Weights of a small transformer language model.
Architecture: RMSNorm before each block, rotary positions, biases, untied embeddings.
MLP neurons of a small language model. Each row is named by its layer, matrix (up: input weights) and neuron, and shows model dimensions 256-383. Each number is 128 + 32 x the weight over its row's rms, rounded and kept within 0 to 255. Numbers have three digits each.
A block is one neuron, or neurons of one layer that tend to fire together. After each block is what it responds to, as a language model described it from the Wikipedia text at the highest values.

L5.up382:194101142031184187131136107117105138143095130126120139133133109135160126148149135145183108067079125129134174163106183178159114101111190091109130150163158139123157159118134086136071112164116142146134192155119133150124115147155154145078109096079144164141138132126125116163176154089120165160096158050139173131150118170116170140101111102118175064134143056104175157067112100157107189143104
L5.up564:145160062087149165132147129147154160135107121185165064116130108097173115171128121109125100202110194178136112179106091197159124105129122139119113147113112172128144131167136137128082159087158072130085191153113077109104147149139115166066059157131105139129145110118160135132083129153119130084080128172107174103092107138101096138187161158155144086126132187140171091148086053106068138144154
L5.up1979:137120066153106156145095172153144128077126151160087209148109127178064166162160082067207150162102110135222142147112109111146123108090089157058122141142152152128178110135152121075097157134132087139106124118182152113128131122112101120122105083096092174105106149133130131186110165159130123105114151097162236115127122144107113100160108149074116128127135117047124114137166095099115129108120
L5.up2875:159167079111107153106060150126110151116107108148122083094112118159095082161164070075170074174096057126145116116118135151130096054111096118053112101076193069170118188187070133153034173102166134123099120181115142141123150182144081147152095140152118082112095144030072120110131158096135151205099114123139139138133132154116141181110073129110112120149128121119190166072117101112123127090169
Description: The first = that closes a wiki-markup section heading, right after the heading text (e.g. ==Playoffs=, === Attendances =); also faintly rather in "rather than".

L5.up385:111172107124125070173096128154138157145098158096104124162093108065158082148104109082125195155158179111156097118127178108112123124145191115095112110132159090157139146082158198137119164152197175124092129139159036116144099100114150126080133137181154144183136152146127103122070101092149157163086171102108094190077109119104104072112118129172123152164109194153157107069116156095089107166171
L5.up983:115111097079041097169060152182116107137135166122081072107132166177168141155065067127143117067211120135107176180134075112144162088175162099130176139118151141116136103143134129165159134136126130074189117144164118143172149108083170127133083097126169141175115174100105128153127128147179117141117063134175106175083141158218098136133171084141162100124066094151142068120139143120111105091176
L5.up1040:085090138177091102132132082171155159153126131115092109133130143137107142112099096138131132116147101171158153144150151078115162104175149158165154152107104166202174110080173169179139150054105117137116107116176103173109138164142152140114165091117152126141125193139131139071140069080135120115121167095115161211158092136126149122123089120137121133118069137172108161102132096076123121168112
L5.up1649:116136092135109141139124077131167146080126150157051084094107123146120070115178063114141141124155113108164101120071123077145097114155174136140193207097070157125169166118127097166145114109145070099103153123166113130127172202102170112099087140106174179158144142072147073095131095137182134112066102110126173056056126151102126152136128141149107131103080102173101158136128126178148185111164
Description: Finite auxiliary or copular verbs (was, were, did, is, could, would) right after the clause's subject noun or pronoun, e.g. "fax machines did not", "Pulecio was appointed", "Players are seated".

L11.up718:078120086213113177106158100248090125135217129126139115169128125144124130148144113193155162143091168154096137104093190156130131114125091147138113132119094132089114147136134142068117139066105123084100180129143165170154139151148121160130134133118135137128148158105110112117165134102147075185110183187091134106136105174149113100073133131125145130087117152121117137125132122142173114125172
L11.up964:087135138104148165138120150156153142145174203108178079083124090083166126213178123156141109131177208179099077115142165104121087189084140151187115140116100111148094156107169117175145180064162150046109066161113150130110055151128138093128143164096116165057082163201157101127094158130172102156113122165106116058146145160163173103121149161122178148088133125103120139142102190120126108128118
L11.up1137:108112160180144170096123099138127098166112039094129150092146105091127141094088101146154172193107136155127180137089146167057117058155108109136149126106122165151118130152141116143123175122141100120073123241142123109129119109102124148089126169126117086127148128128167129104059128149144090175174140171120119167149121122178142120116143139112130138089128122114077089185119102052157089156146
L11.up1506:153087086156133116129171116114126129142123170105063133105180096136169093079147123137115181085145119096131143122169182175093176127088137066089077126146127100144138158133121153171153183162154160146080143165116157115203125093142094118169093134153143215121151133132116129144169103137131133135134162084123126105136163086134190100126197115163178131150079131164083157166146174096076077210100
L11.up2370:092097110129162068150094078214133120127139138094147147076175077092106172095117115138156172170196075196121160143180196159103153149103158144101072153123107164169150087122110117133136191155117152139082195147102114106156103118105177154182144144135195182125128122129149138149141109150067075168146151125101091156107159136080131097194134152129210142086155133108151125129122122063152118160101
L11.up2653:076099085166134143120142102145136098143164113093132133107163086089107117169146094205133109092114157203139097160120158158130041126146145142164129147091125119095112129130122145132122093108060140115131104195153135180171119172169104172124124101124131061116145113140165105135117093091137039140058194202090128119157131131208105141113126147117151187108142162141108096111153153086177138138186
L11.up2973:071133130135119191141153158150154139147104101114108124104120176137131094134122122138074141154162119186187140162090167105089183098188117131137148173110147112087123141099157136178086143082121102130107136140108166198205129135141126153101111098173145112162192066183128064130141126110133082174099106124101130126150170138150102095095126124138111144132115127113155114102127099098179161108124
L11.up3061:125082084155090113119146117078084091166158097147061122083131115113128090075075092114211138163135115109115165155102174149147147170143124117119124168122172152167105079120138112129164071148107147090079068137108186081200159133137153135137122177139115137138122170171182138131190187122114136184122139102088096153141121103121142144166111148146137110096185154185121166118140163092146141123131
Description: Final token of a sentence-subject naming a publication, critic or actor in reviews, just before verbs like wrote/said (Guardian, Slant Magazine, Huffington Post).

L2.up573:159143102125138119159152169147187112129103071119107162139111069147100100121132124156141110115151194153134106128041145103122107148125134086118158067092137090125123126162112127176150105132129116179126160154151125137173160181118140150142103108122132108160146141118085162159201151107084140141104075138103164141081095160166126084099086128142091127157127102100180126087130066165137169082114
L2.up981:150129135084081172137152160134085105117116139102153156152203098107101124130106108109110107157081146171160146158120110174178128086229142148103129136144173122091130155166104081170104156133166129196129132142130159148159155152102155115116070142152135123159089099101090157111127102109145132158066137083117179169132110118159114128117133123153085167141153097093154161145172111140076094159098
Description: The first = of the closing equals signs right after a wiki section title, as in ==Career==, ===Early life===, ==Cast==.

L5.up338:158213081127132125102106151132129151153094119124091140066139135113115038130048160116107133182175139130190179076118110130156166132135150185150140086128116084161164115147142075096074148141075113131172160121133166151126083140116126159108151143136087145140099112065086098157133045095124104110094122143162105151105110097154174133102114084144077140158126130022125142134158105130103117147179
L5.up1255:156182193131072084146165099111124110152184097133065152122127139125217125140114119111098080142128119086085129121101118152120081132123164119137138112100129162165122155109078050152117157075100112118104176123147112184131144109098157112141066098145118099165157124164131124138137072081098142115151125148070167116111196085116061122140047137107105103116114072149152119092163172149128126162137
L5.up2328:139119118092078084186148123144168113143127137117147155117123158102093120176080154173134133148112113112119179165137130099149105163123133146091081094108135132123098104162114074104073123144095149149162127108159103150113231158175091117122105143185080114184078077082136100163132023175153129094113049108101189128088132122094178124160101145133103152160167104149152158129083141126180100126146
L5.up2879:093135077105137083092119113133168181134084113111121078099152141123149149114131123079145089101149170090109163117121103168160165085110080103111138110123147112147168110144101126154138098121135094125173143089121130107169062122152092104172091068142141104122123080146121088192130101099123136149085088127153162146086194119157125128140074130083109121133120175154109154181133166101139106181093
Description: The middle dash of a --- cell in a markdown table's header separator row, mostly the first or second cell, as in |---|---|.

L2.up184:123136157131105110137141104156111104152073186153126123104121175102137126102126140071121145112137191110137126149090181090118151073072126180130122093125064158181129145127078172150116148140169155127117108126086121144111067106158156190172068130134118102107130079152148102095132124122166106156111130133129141141102105124096142124147082068106092183133133193130107122176123171082076167178128
L2.up2321:164168118149104137129084106126095084130131131152103170102104126113155119139141094110178092107124112130189119156204172163112138154105153138061105069114145133158095100150132099128150124119087120087155120168185098148142096123215148130118083113117106087137115107140156116162143169153142133138131116135139103129130105109071082159139102126164171195121124106083145153157123142104100207141133
Description: Mainly forms of "be" (was, is, be, being) as a verb after a subject, "and", or modal; also "served as", "-ly" adverb endings, and table-header pipes.

L2.up1263:112205121125144121157109158156135110142170162144089121094142147114134109113174103103108119103135152157111142175197131084083087145107150122169093129060107112134101126188152121102146102067142121131098100091142121112152135121142155084120152123138105105070124165117107121133095116151211100168148120166101147070159149136138137155150121112141033092172091124138150091120120119074147168136141
L2.up1523:149172124107137189177118130124103134111153132133106102112179099133166140109106152137117147189148141144165179179142137079110092159123140151150139122123073084172115132169156099134140149086194135110031085125130136135144125120147120114129157122201134183115104153119052161171135111118101099165113143097122118099130107116190169209087112142121089141118107106144170104137052137099135132124160
Description: Fires on the final token that completes a noun for a person's rank, job or role, often before a name: Admiral, Colonel, midfielder, trombonist, rapper, director.

L11.up106:144155104135126139153095133148119154074201195107107069104208099197142162133132216082125143114170129132110165112117160123192142145068062162114136094074094120146096109140072158116144052080153149122103166116122150173118154127120133157153108125154127102140078128082107141110162098178101122115148140100147150128054150172145186141111085090136113138114132134148133128128117132127141106179120
L11.up374:126066106181074124108183144111148047124127151180089115142175140112077115078140095135112096150143130190109120126162112066127132164167114169118142099136149164171114074129121164176133108078127079185150152156091142159168181132095137178139193104179103115174094192145130199154142111153128136101152154146154100099102145108124127134106150136133118145175145137159110107118168139164112104154111
L11.up766:072107149147161114128181096173089129111165137156117083081148128128154103100187153063139104116095116070117108125087127130182139172110086179096133186143167110101119079131170100142149186091154154152151205049084120137115118083164151107142158123134072095192123036149103077142102132088127148148169153141125109109068133146155180188164145101194128085131121159132112183109148099101117095120163
L11.up1186:156069114132099157117092093133141111134108173124096123202114079129150143177142140127085138092157134110141198139160148144161182127149111103045142095084161193100110113122117181150116214155134122129148124180195143140182107098129115126094116168121161078114148085086154160147196110139093151153124137139094126094146167153144106100134128065127136134183076142084149152154178165111105094104139
L11.up1947:104086106196107143073117102127149102134170089121122144113149114178155042120157172112169135096223131101119155139234109143181144163088156201122126116150059141107131093169092103133115109140162069101100092137089107151097112118080141137145072149154101132164141117148116148165106141107121139135162150048170129111108106135102096136173033113206129150134090148144123103161103100147129160139168
L11.up2715:107177059172179190126162139163132050108139162167123123123159143111091184117094061150116099154162128072104083087099132115097141114103099085024191153109119085143141117164128141120109160149159131126139202142107135123132184171131132133087100140076089121087148167153112102073110102118156133093105191091093155178104118112126150168157092081155153150164138123095101131114106145141110096131142
L11.up2840:121121120140123169040145084171135153176140133148085148139098111122166124140085111107140063115095115110122143135135140115114151124107109150110120097090122107067162144157142082108162113173187154123170184162139146178099135082163153123126098109091100123154180112135117144207119114158064110144143151154091105140148173154099101100127093107164115120125073058151107134148214070128100098167062
L11.up2980:151125096160172092159172112122135147158159154126150114137112126149145103198114103124105164130161087099183079111155126092176129098097153066062134092165143140104141133121089129090130128110169137199096172131134098164089140157172255146113176130062121082084151134085137147149171113105095122160119113179111137196138098147156156102150091133154096056136144127123115143219199136097102158133217
Description: The last hyphen of a "---" cell in markdown table divider rows under headers (sports stats, results, notes); weaker scattered hits on years and word-pieces.

L11.up769:136128099125155115110134149136120156160077200111137163147115112132122139136128138135134122132112162131147116136120148127143065166144087141148128109137079082158179129147049141119148130136088088100121093120144110083148093136080127146141118144192108102127063117159154122162178155159075125183134124181131123125106193135126168094075124115113107111126102105131143137188135138156147148092100
L11.up1127:137198132151125143154071108123198107138151207128129093160154166165098150115203142119104173154144129106126112075101122115174137119070149086153084045102115110166107187210091126159139091146138136086148129092153089112117049104092142119185135095121130092121115179114062145069090129144111140146075145118145186123108087131143133135141055176137129162140163193032114166132097131102085135160160
L11.up1543:112229113114188099140132169167112072122161178157154133137180097081115156149134111149091091117124153169140139137105152198136114118115139150081085096124139099088128099163116077074103117171133197116075152098198131097109148125140144147168128122147106163171106048103200058102081146093120140121064171110072107154127136114122151159164131146076129125129084131126169078165153139192132081159111
L11.up2404:123134154134189173112142104087087099136096123131119128085128090116086175089143122119163159129146136136111103159100111107077123154165104203090101107132089162146097103185125159062124149112151090135139095115126107086097094145168124103083107145147128098119074091092135098119227185147089081124083174133096074154112136097129189185156162157142146142088195142162160191164124108124155124129128
L11.up2528:113097142064140126150123073143108129081102138183088106124148118134113175089101131108159106103119158134164129139122170152109150135136142118133108141101197102167075107048070055193123079122081148099163162144168126087067119128085095170102202102153114119118101110132122154198147140134112120106137099164198121133139115170103125146066131167176118183053122115100137175110074149118146127137152
L11.up2685:130141119140102135103136116132105121133062106061142116088154107113130078170146116114117097161109171138164100088144157143143087135121107163084134057132095153158154110103072044135121168152086126142120131094156131128164215177157137160142056063124101190101156077087121167147128101144144088164159152137192090170157080163187142155070123101130111173166109146140116105101133150120120133165092
L11.up2779:107156067111134147131117171128086128111198114084111122101156126077099142188164124141119089130134170141123101157085123146101105103131111167131105092080109116129139114137200073113098127171147069152119156104178129096111128069150137099164095106157107114158105096120149147055085135112119129092111167133092104148112105155121167144113108187103160080115078153125102117147157077174126143158169
L11.up2827:133113140163125170118115076106100108171137132166131125127205112098074125066126093152104124119141141119099154118182118165157100128122091145094098115149135100125179094143103179094085197149117146115151097126143125103137206190136157130103125107077094181175106089133169136114154149110122182137071125078150079151125097122129141085130152122146141141107078072065108189110136120076177175111097
Description: Final token of a person's given name just before the surname, mostly in lists, tables and rosters of people, e.g. Francesc-a, Rebec-ca, Kevin, Tony.

L5.up149:065108180153172057130081133162104131184117115090143102138140126115178137061145090150186179158147124096151054107112139142154119169073154077169129163150174092168094183142179099110101100167081110079100177126139057117114104127092113104182115140127129175182151147092092116110162118101122160104123114120130104087190151163071131146133106138119175073156145114121142146132169126113089082186082
L5.up640:100164107101157102131131135117113084133173104109146147149176047051129171101059114152140136113082102129130154136110185174157094144113151148036089064162181095116119149108145107122063117090165102179115145177170136158140140143147130114111108172084082185129136148138149125145172074161124171123130131077179145109124135097063131151161117153128163119119175146108130166150128136087127130166127
L5.up2238:074106107101143097131120131132109145141159145092105105100124123100201179152120099119129150110086165160131035120097117126228157170160078167114114160119132112201131189118132207134153084170095062132110106178153088155135135158144098064114048131147195183166151138100124108105226110184108113123179100126125113121071111159121117130069103211121134082138114113114123162092191131070117119181132
L5.up2976:101126086121124127120160103163125131176096148168149196148076119118126109195056158119122157092128138172204115119130102205178105120167124117066125097126151089121151159122116118090136077113082118156117091183180086126170197104126098106119147136078110114102146127128176125069131167162062145062214160042142120133068096110044121168194154155127101131154113098074096108118171140110159105090109
Description: Final word-piece that completes a multi-token proper name (person surname, band, place), e.g. Di-o, Gar-cia, Tukhachev-sky, Bang-or.

L2.up432:109184157154128170158136112158188127147142147126176180122143179138149159176120142136128090059113110118100190139151124164145173153177131127086152109129191133102116142140084097163142112109145183100144157090116109070127083171090147109131112119153166164175188121140157078144087130103100089126065156090074079169126134173172137121112135180139138089128156168045159159119128169147154080101142
L2.up1985:120104167108139121162121120168118094137170100120156151138160152180088125138105132122110150107098153154109174143137169063100084079146125169104097142140150126087143170173092126121114178115173183151113072146145119094074148096159160144167131136152116188116116108130145150090139105108126098148109125115138170138130085080121172167115144091080139157101089112112143109080098123151097119124119
Description: Hyphens inside the |---|---| divider row under Markdown table headers, in discographies, election results and sports schedules; occasionally "and" or a comma linking two adjectives, as in "erratic and aggressive".

L2.up2336:113126144129168091142077215056054153121127115130183143111124140094143114160079133109125111135147193153091102156170092151096099156143170136131065160077116202167162116114163118089109097167132116092123085144142150136163124179117162102140150146140154139172125138132137174126156129066086131112182176163143108101091157102119103093076155186094139115102113095124116116133112134087187111114153
L2.up2686:093135137139183091138104152107134144096120103125081104078125062096095120153099096141115101154200140134126133115146147124139150129166147192122061134063141175140109138124191185134111124135095093129065136151052165147115079212146125073144110126143142147119146116145136171064197110133167161141206165104109094093156141094105112124100072133083180110075150093133105151122113115077175141125117
Description: Final token of a city name, often a word-piece ending, as in Budape-st, Chattano-oga, Knox-ville, New York, Tokyo.

L2.up590:117153098143132129110131160107142110094121109121084082121181152080103098058108131092145116127156118108147094097178139099109092103213159222169123101122033123143146074163101111148118144134174133109093117096167120063154113118152136118124101123190170112137103114117148082131169101129166189162110176123134118119059107162162100195128158145159130138080097108090116140169099078129171163118137
L2.up2371:141162117111132128131135146162081097081178088097088108150163116099126204124170129120120117103129130125220112155109145112099135062153131252149054122108108111188147125117142116144123113201093150162116151100150161123176131143114123136137098128136141190116149033135123122042130047171135188161155120126170131148117127114167071109124144132156150075158120145124113153154124082129154116117138
Description: Final word-piece completing a person's first name, just before the surname, in lists, tables and prose, such as Rober-t, Harrie-t, Col-in, Pabl-o.

L11.up653:103159094113161105105164142162128130125177115174133098169110148114167077117132078169175096127132165105189126086116158084118129117166114145122163188126188122113151140132090152113158149097157079200145111066139076127153143159118130058168207113059095192143152142130096106088086130142150073181172118087090101107114172115086070094124105116103137129181172126177209109113157122108105128136097
L11.up672:174128192148114114111161174092149131150154123103122098156190102130159163123078110101152153105159161161126132121142161103184157095120148167089172089088143138186192148207112100157181140119160163143123116177092133124132129084133112082140081103165130133164123129102117080117157182120143091125088117096134141124158113153127162096166145172098156113146143080094124154168086019110106156109147
L11.up735:142085148125177111108150097147130151125138147094150131072122110129144141135074111147213119073136136146102144054151119106138093101102144127157076110121096155154066148141099157212117148137135142123159152143085158046084138104126099097136064133103103139109120108100172128163164130169101153162101082116153151080134152094126124099145153152145113142116161136104176077078079192124125158140124
L11.up1115:129162128120133087118126133126201101131149153053150156131115155096124121091106118084157088113149158136131152047129122092129128158125126108125075082128121151140117161178181079170160107080095163159185158173107109123072186153167093132137076153069132168156161110097164062119123156198132110188114100166087119121145125159127100126075116189075116167154130155093124081074069104097093145091107
L11.up1336:163140138174188184123137163131169182101128103132193128184209134111142130118165143156144128143164155097133100108115129152154085080085081199131136147058182094171123132132123117151130125110143147192209113116125095064121152115109140103079103135132149213135126110083120138147124163107173154142111142196082093017119137114127143111124152107117166103093150097114147144109107108129081156134134
L11.up2117:113111145154168089139139156130119137106094137112096148086150126140124080150115149145116111103129136165059162107136122152154167101130124152100146100067167111169146153126183112115119154128138123167123186146132083194113116140130144116088097147184103120098136114122093135171169161125118122128101149178084100131084123125139110130142146146108124082092150135035088115108156140113112190081114
L11.up2203:128128110130169201114136199076150123099128140167140161090138133140155138220092146155139138136082112128094105140129159099102141152168105139167160170111127052133127074133102125162127142131127115165142113158152097131200145154107116168111120110161091079135088100135103144096135092128095097125203086123133112126056115120153119220094102200065190100137137107129156067138139172079130181149132
L11.up2702:100128144201181067062193122071204111149144068120177089102118129135142158162112181064144166111161115135209110120156159105181137163069135129081131149086182091122151128073134126121132100152157149130086141151125142118133086113135119103158099163111099197109136107096109127132148153091103077105126156112067120129154096106160107130124193129068124140162098148083060159066069102144133105064121
Description: Last token of a multi-piece proper name or object noun phrase, such as Xavier, Aleppo, Harrogate, "the title", or him, just before punctuation or a preposition.

L5.up1356:127124131135167143135148148147137191159135105114084068129146115153080122155126060145143124102121140077148131138156147131183158191064115159093108072123150118204100132151110153124094112150149198090092079154174099188116154128133110149118159133174106141085137088108106084104125063146113139201123121090148145066168141132185155122131078169085148124157149103127124137140138112088152140146162
L5.up2333:137094143146158066179104088167153117153172119091132074136148105138060096092126143139145081166145139115062166143101163105196180153136116173164120182093130088195117129158154189138110124109140151091128112129136114161106161174145091089149125097138121168145159218102137125092130080136138084098184089070166104134154121161099145122124143121116199153113115145192130117165190126091153117144134
L5.up2874:094146184125198115122135061160123176152122042090137171172160044119093135119129038090177106163131173065139104119113174159112094125135096139173146117088077164170129136140200145093139066119122141044175151146153161137132151158154106117086154086126100181134143149102140100155107163138143158174172071097178159109127125139106121096126155101108152121143112183126205131178148119120185097173155
L5.up3067:122146137123154202138133096140073165131118124130095155150134099082105131129070169108160110115114161127162125147151157088131168180106123181141139157141124199159089138124195126151105148079102145068108151128125139120135138157086124137123101128091126200159104137103110075130099182127186126183120117097135198118121092157141143108123165213100179090133094101110133086121163119091148150187127
Description: Final token of an organization, network, team or label name, often an acronym's last letter, such as CNN, SADC, Phillies, BBC.

L5.up97:152149183152154088138119108183118151136148132106087090130185153129158119116107123152105074127138118139142082068120086149143123145115127182136096091137144184135121110172164142206115090161158108072116130131130129100108122140135137197107112080132140133111166173107033115092097159078091125186131160173111111117086105200140111117153134137067158099131154147086092158179133118076136141148105
L5.up463:165142125124149151091096142099183115160171152144061131147192128093125096145154130138117138088161150135159055147138131143094103101128133170116097136126062109126102107129075077100072106111139162101164132119143166097182142063172117149151118142152104133133119113152135137075176143186076139159062186092164166123154138121158136149132140142133088145114110063058076128168134061164148164085141
L5.up680:113131139139154133135109073160139111029089138146105108149125124107077120068084160114109090180070138148068110176128149185090153065096111162139114087151086163110131109088143085154149107119165166164075129140146180127163112075185149126132120124142143125165168143136086139109165128102132118129076157108092130120088119176131175152101115184091163167152109118102074141100139092171130100146122
L5.up1013:143171113113147156178113142084151113102153127124099090107140130100152126103108105088130094180190160105147106116147162114122149112128149117137059074114072157167107057144160141140103100135100155124092186111116165090072166124196120127168139049161090199083111087129109105115169130139120131159116141158128124142117132163152148186129123162091179157124150171105099115169113124149150128094131
Description: Given names of people in lists, tables and prose, strongest on the final piece of a split name (Lu-igi, Fab-ian, Francesc-a), also whole names like John, William.

L11.up24:068139082110099116129149135195105124181092156144150088145139127097118136179128137101187150139157156168072124075123074158142136173082145097145146127170126113160200114115162155155116174097167132128078156138095185172165170123162140122155130111142151116126159121157131153126093080122116080188097144123111093131137143071132132106141126099142161166152144127146127149102168097169176138109085
L11.up1182:143118145185156124177148127067107109133170163081148150132159152148104097061098101083138084078109115079191119128137189149133163128165110146157155117110131158128120138158135103116075139111095083102118131132104097092163139184133137141110148111080213142108167124144130161119122135130129104101048149121144136112095183131103165177157124164191122084111209151160064124114100161134121128105112
L11.up1367:110129085116110075119115086147226143122099079080207134109176093142136134141111181225114103151103134130150077194123125113105158122155154106154086127114094090170165130108119138165116060051096120093091161129070185186143065177076129168135104158142155165132088115106128151183126134095105102141117157121092105144139122158142170148120040146103069114164112085123159138127140091090108093139132
L11.up1873:153087083132133125057159179093130144173130097159104067168132120099153118099058090175112149122105065097078143097150144201060106081096123141166122110127100107192131122106131086131187104101110098168100161143125104147204092138114060126159172168154144146215162117101147144132149127132117110124149171070093114116030130125150129140089118105131139120109192101161132112109090127105124082127128
L11.up1961:099128093145155153123136108122132158218093095040099138171123123103130123109097149062123111142116109145169149098165148139113158159072173155176085131133179138125103135125099123060128117105164159178179100177101088130162118145155150111082123124102089105082165181141130115098153155131150152113127123177107103103144160115179125158167076078116223153172135134148172201188156127140059138162134
L11.up2737:101137122104072135058151122095149143153153122080147102152152086142188089153083173113127153109145108117115175149127135097086123131166128070114150156161134087146157143121158064137129130163150114181155155174071221197114164124095149095091170130133174155058113143106117100102127093099136128142172103161107203123104147084095123170093147133121140098146170123110110092143089171132115124142124
L11.up2772:119153098157161140122098087162157133145149134130191124152142127106142151163140161172071131145127106074159156119103146123104194134155089153195072137161123148174135115202128124144110095081127120083117123119101164184125104134135128095105124154089129144217158147144135072092097149043110132157133163107164105137124143134135087112092083125159125134133215104135145111202149158136138116153150
L11.up2989:117101108093110108100160080152085130089087136175094132082144130095097181083036100095135160118112116114132197115150107116162122176149166107154112140155134148190161142165110089206159075156147174141047158108132114149118125121154136141136085117101121145094151124067125134121163147169129128139152136117131156200145149166147129159139089122093111083114134079108073165134190053113127083175165
Description: Time-unit nouns right after a spelled-out or written number in narrative, e.g. "Six days later", "Two months before", "28 years old"; also weakly fires on row-opening pipes in tables.

L11.up856:111171140146148123121128148166151075098142183178107129174081162062068146129130142133164171103089115148137139098106109171125121180173096098155128170154126080098104110079124123153125116155109145082146093143127151134121168123104083117094173191157151141151166126100146108148082108117093143109125123140115176136103106146095100148145106110122130157191132161054164125141066099179180141178121
L11.up1570:116181155090114164164140206158123122105192128146086153134115126118105145104127116089112216133119108166111148154168131130154096151148094119116159133114108084127113155116115108107116184088168119171133107148109078141159156113088123121165118128230109160115138179170139132086108043127133109198126165185129144079078138147115134151152086133133173123096109112148173110196171080085154113149171
L11.up1632:098167126103131154057095118193110114120130166123167115109078122152126131052129115113188147117092102150119098103154171101139121162173137163145119141167138144117130108099136134100139141175099126100085077139141101148161108141116141121156148116129138106147054161151126090127157153178077142152155133123183146060169169131188139168147175073166138126097092096136124151154062053117129095148105
L11.up1804:124119129179106090072162193186072173149125097103104128056108124146137110105147164175168147139118113141131179131124102177134152155147138139118112112157136114082131171103119100122168120133202179111105181051120156089131099118141161137090127070116188146134087165144124173125148131087055134132102107120139141138175132160187101164201122092193164139200166137148087164098107072092084132129146
L11.up2412:182145135157129112188152147210121110091168166120099144141152129132146145117113135060137159078119138170111120131143077104137102120144076130141206130094062068138162095083141101111116152103197144088077092105145080133164123061166145137177136132174134173093094199076112093093132097152171094181124165194093138095074168173139131166127135160108164073161070147127142089156182077111109122171124
L11.up2494:119191128130147114143115134095063150135107142099076116102119151113154119137130112139180136141152131147154139122133147154160149183109057140100083090097161128078089177110098152123128141172171091124149158094115109174110130088115188179163155120146156180118168135135076155101097124134112128155149118145172140139078095183140147183177142083157112097070130038088105148142085152114147168151154
L11.up2978:144150154094121098129179150170095099139127150128108132133154192082126130104140174093118121126144076133126121127157158099143163197112094125110179128137156131168125105127128125145132082154117138181136100105104090152064099106063130097148198121128136153119102177169155149172138117103152085131132153105139060091093158149144187141105081078166132147134169073157130140123103137102071133158109
L11.up3063:178139135093107159147154143209109123096072163197166150113078059070089140137142182134141123125097148143165178089162118110111132068110154138114111136144168135114105114058125105059127099159147049129067093100149082116154204091117128117091188119174107140124059123128094150132112066125083101165167108146105146081109183120111145128135120122126155134128162095147172180139112089139120138159145
Description: Fires on the token just before a personal name: table pipes and country codes in sports tables, list dashes, and title words such as minister or producer.

L2.up51:112162142130142100167121133133129089100122146124167059134152142129177152106145123130081154150155123122134064156115139134145128111142090148090145088073105118187118114127150115143122106180110113104101097134166139073111172138131127102097120104131140165132151113071111132086169091140055122201153138128121073142124143118138125150114163166128137082098057117113132136173207132093146157119134
L2.up1233:159128150174063127142130117149187074140128119153134139105130152051126167129120105066130142140140136096163092149107165137146124128076097158146134159095071093153092098142188153143122143087121137131090107165145146116150155122143129113168105127124135161162149073122102091108167151154067118169173128110122107166149129157076126137057164131164207100154110100076079094118204079056144169138058
Description: Final word pieces completing a person's name, mostly surnames (Earnhard-t, Carpen-ter, Basset-t), also possessive 's and "has" after a named person.

L5.up575:119131199110125099162167180169141148149139142104087163137180120155081075166099148120184194120117120145147153192188145115178160142161110125167170141141115045210159103162117129089128105139173091107062106142120088122102100122169097143126172059133083163111177184196124127130121120151151123143091106094140100169124168077139145115167165125140148150075166127154146057124146095140069062135134
L5.up795:143128106101141123181120143132118140096126089119134163158154102107127118122128094099144162112153063092110179147184137136111125176126132081108158112120084109138105084144148160191132132104152157126043095104155104110118110128150142068102159091180120149146109111131103158117128085112119116121130098136137083084179104135163135103181151127203143163155105200107153102129114142089098119143115
L5.up2450:097165204081130177145127136168166142089183134119111126149145091155131152101098164102111172171151091134160192178118132031072192196126153121145164102058168091121093079187154134076097140117152155077106132131184099123104108088169128122170150118142119182078171088109143131113132052138072121159154130121148105096080178100109152150148134145142195182152175140107165118142128121106132114103122
L5.up2827:116131137136134179164157098168139140110170161165062139127157138152119132091121127158111184152138102147132142166161172135116104173087156123149131134070078122166133066163168160121141163102149135068080149161175091151124083087197076176118154146156105105171135163140104105102096115154141172187090152119125068176153125174099112187117140131119159090165143099120151084175098132125166115129140
Description: Final token or suffix of nouns naming people by role or group, e.g. academic-s, philosoph-er, invest-ors, leaders, officers, member, musician.

L11.up244:143160122087090086150127104139211097138058076082145145090038096152170088104146111169085107098078114104178186123101167224182142111104036128145139115109156129112147120183140119141111116111196124147162160212144161105176128149129121157120149142113106135134118140080116107114188123062153092159058142080117139097122116163142158147128106140122085110136084125167165162114139110094090172176154
L11.up811:137161167152186130052084183105171153131087052120144143129148107103158133149177111126120105132082138175132084108085107124172125153154078098202149107106177183105139182113170099132078081094171083174133167100128095136134082101173090130203108171171119147133141172077134111120111064115079124189129211120133116083189074117156128097166149207139140148136186119093122136137106105097184127146093
L11.up1766:165111092084080064129152142115095163097116098048191133131099115046142082121115146117188063170133102147194096154162167163149173128152124103071153140127087090071115126165086131107075125137134168192111078200167093123136092155058059159126141125094095134114087146179110139106122138079061057139151122120129133173136051170175097114134100169136121095104142160164163113151134156094131152122102
L11.up2013:132108139119155143137110169134163078083144136074131106136164101188189088169145055160149111152122151177118116118114126141137118146145084169130110120158136113122179120094126095164153135214110134151151159154105125097145096117183152111151180141108148130166053129144075084116121117155058128148122116158091159143132163164086148122120176162143077183142099088134101120124128078110095127113117
L11.up2102:157120119156133145179138207141124142123142113081140180069170147200163137174117109126114032132111152151159164107063116181124120102114171167125163147146194125082128104101108178159040171112133088114087162179152119125140127131148160121110135102128142112123115100167096133067174181129103110075110164088128124130120116138141158143122133114148116118157126145126134089183133156085173172120149
L11.up2158:130116115111154162132179103106088170083144094151099095118108098090115063159095099142159109127144095192097110130083098146102140117168103118107097186123127070073134170145150157173184163078158187111186137188148181166047178210106174108132116136136088136093164092131148133083151121135116107173138126089097155157150149104146102206131089111084077102118131165105184112112080062115061148121126
L11.up2427:174104131077169171167072088136149117109088134133116193115103138138175095151156144161121142168119162166169085129176135159188166116113116210113131080111114173145159073097119152128148114128170133133153107110147182118188095120181108179080096116145144164094077138106083132099113108133134085199127104157111153165186141122067143131129152157106091155108129111181183129171174103142147094105173
L11.up2690:126133105100178156131060101108113163144091121145121103153158138116140097135197125078149095113158122070116132146080123195083108157081152106137076138182067127111149161115109178182131140063171122110071129138134168191183154145128100160192191089126169181122071140094108148109162134175096130183132188135175173139095192121176130095135118117140144156119099087115160167084160087142156136154142
Description: Inner = signs in wiki section heading markup (==, ===), plus and/of/for inside names of ministries, degrees, awards and fields, e.g. Minister of Interior, Planning and Development.